Weights of a small GPT-style language model, trained from scratch on English Wikipedia.
Training: 224M tokens, 6830 steps.
MLP neurons of a small language model. Each row is named by its layer, matrix (down: output weights) and neuron, and shows model dimensions 48-111. Each number is 200 + 40 x the weight over its row's rms, rounded and kept within 0 to 999. A neuron's up and down rows have the sign that makes its largest values positive.
Before each neuron's rows, "fires before" lists the tokens most often just after its 100 highest values on Wikipedia text that the model never trained on.

fires before: "er ", "y ", "s ", "ed ", "y", "er"
L12.down88,133,163,188,283,168,187,174,197,211,216,236,150,183,294,153,179,249,219,204,252,239,222,178,236,158,146,188,229,247,249,146,219,204,166,283,135,210,229,197,193,180,179,133,148,164,177,186,216,171,241,291,211,201,174,228,250,221,156,122,213,200,155,230,230

fires before: "i", "ember ", "k", "t", "ted "
L8.down409,198,177,203,225,195,134,188,243,234,262,173,152,266,217,179,234,191,251,215,189,203,120,276,247,223,103,230,215,203,163,209,109,192,145,137,160,185,184,239,176,224,241,137,142,220,233,178,237,221,142,191,177,214,211,228,201,200,225,226,148,156,213,201,151

fires before: "um", "uc", "d", "g", "in", "g "
L19.down148,170,153,153,192,154,289,213,206,227,191,160,227,185,147,210,158,179,197,259,214,194,153,298,207,191,203,226,304,168,196,240,190,185,205,149,177,215,120,230,191,197,199,170,213,194,286,198,190,272,193,193,232,198,175,167,139,150,122,135,173,191,108,213,217

fires before: "es ", "m", "es", "l ", "b", "p"
L10.down208,231,193,280,276,171,218,222,162,165,152,251,211,151,247,207,221,198,182,242,171,217,131,174,167,158,162,170,266,235,276,204,169,247,115,225,148,185,213,183,214,168,176,284,176,254,169,134,229,229,264,229,246,162,255,161,176,159,242,224,203,192,186,250,191

fires before: "p", "m", "ed ", "e", "s ", "b"
L3.down170,208,202,244,238,194,233,174,203,182,191,205,224,233,310,187,236,210,160,225,226,222,187,192,219,139,162,191,306,196,219,219,232,267,233,181,121,221,203,253,199,182,189,231,186,230,171,205,191,207,173,233,227,178,234,223,195,237,187,168,253,79,136,197,161

fires before: "as", "l ", "d ", "p", "ac", "s"
L8.down139,184,240,213,280,231,274,132,198,183,110,130,171,170,251,240,160,237,178,200,163,238,140,130,165,203,197,240,159,196,206,166,187,209,167,221,277,145,189,138,273,156,151,263,196,155,134,181,201,213,191,185,281,205,268,131,139,143,172,220,180,279,176,187,186

fires before: "ed ", "ing ", "k ", "k", "il"
L13.down435,156,164,246,184,184,207,213,140,178,217,173,241,248,205,202,233,182,207,190,163,202,226,231,270,198,283,175,299,186,227,191,164,180,202,117,155,194,220,198,202,226,163,189,242,200,178,210,144,303,177,231,230,110,183,225,203,230,225,212,204,190,193,265,173

fires before: "ent", "as ", "y ", "J", "ent ", "Mar"
L8.down322,216,215,139,264,111,219,175,130,204,296,183,153,232,183,197,184,181,213,201,186,150,175,179,218,136,209,133,200,195,259,185,197,279,277,166,206,223,157,232,184,194,199,163,125,189,220,195,154,222,161,153,250,171,129,194,258,191,209,203,188,146,140,183,198

fires before: "e", "al ", "es", "es ", "s ", "s"
L16.down286,236,176,197,190,205,177,201,236,173,210,225,190,232,201,190,173,212,278,207,290,241,76,198,175,100,128,231,199,208,213,222,205,209,187,237,208,179,174,175,195,152,186,245,176,225,199,182,200,246,204,258,282,222,219,147,247,178,246,212,180,159,180,249,189

fires before: "o ", "in ", "on ", "a", "er"
L20.down148,176,192,123,183,149,149,237,240,175,240,170,175,165,269,267,175,209,274,221,198,196,184,225,205,129,232,161,114,211,179,133,218,252,251,232,205,203,159,160,213,220,176,215,235,144,220,179,168,261,154,217,190,184,233,210,176,107,175,167,216,197,308,132,173

fires before: "as", "ub", "os", "a", "er"
L14.down414,221,236,272,142,148,177,225,201,190,213,173,153,231,287,187,157,136,175,230,191,217,188,186,201,134,229,187,231,206,261,208,188,294,200,190,195,209,164,163,205,157,166,211,224,217,178,144,272,239,204,207,230,122,158,204,267,131,94,135,148,254,127,232,214

fires before: "s ", "ed ", "ar"
L12.down291,174,194,266,246,200,164,199,160,182,233,182,200,222,248,144,160,264,226,190,230,227,234,153,284,216,216,188,211,204,198,142,215,296,197,188,131,189,252,209,170,130,178,231,220,197,207,204,118,245,191,200,206,161,96,234,217,233,171,217,221,253,170,257,211

fires before: "s ", "g ", "g", "s", "a ", "at"
L12.down55,199,207,216,243,250,234,194,163,180,184,198,171,193,192,196,191,180,218,231,183,198,242,208,268,242,248,152,166,235,165,153,207,247,174,198,150,170,219,165,182,178,242,166,227,183,183,197,150,201,214,254,254,215,136,253,155,205,217,190,203,250,158,194,146

fires before: "ic", "uc", "al", "y ", "um", "ation"
L2.down102,164,190,165,209,182,317,169,209,230,236,262,183,253,241,220,179,206,197,169,187,165,182,214,187,241,175,206,226,147,232,205,187,191,248,135,183,235,139,150,216,193,216,123,221,152,220,131,248,212,238,237,226,217,120,239,169,198,191,202,109,259,93,152,179

fires before: "ir ", "y ", "at"
L16.down326,215,174,173,304,195,189,219,180,223,262,235,197,194,171,228,228,226,191,174,224,241,196,241,165,121,220,165,162,163,209,183,200,239,160,222,273,182,177,211,163,258,138,160,141,242,199,197,178,208,146,179,216,194,209,202,201,134,220,219,199,249,193,134,162

fires before: "t", "t ", "ted ", "ly ", "ts "
L8.down47,243,96,182,225,150,166,222,183,265,215,209,179,227,276,178,212,264,214,183,208,197,149,173,263,181,150,239,172,167,275,235,134,273,166,142,174,183,226,184,175,154,240,178,218,212,161,241,296,232,150,185,164,161,237,234,185,167,208,200,258,202,225,182,190

fires before: "op", "el", "er", "a", "al"
L8.down186,200,191,247,196,160,165,236,219,203,206,173,144,239,228,204,179,110,240,184,214,217,191,189,121,157,247,210,153,272,175,210,241,223,235,140,191,264,174,150,313,246,237,212,221,178,110,124,166,274,120,197,153,165,203,177,240,218,110,213,172,233,234,179,181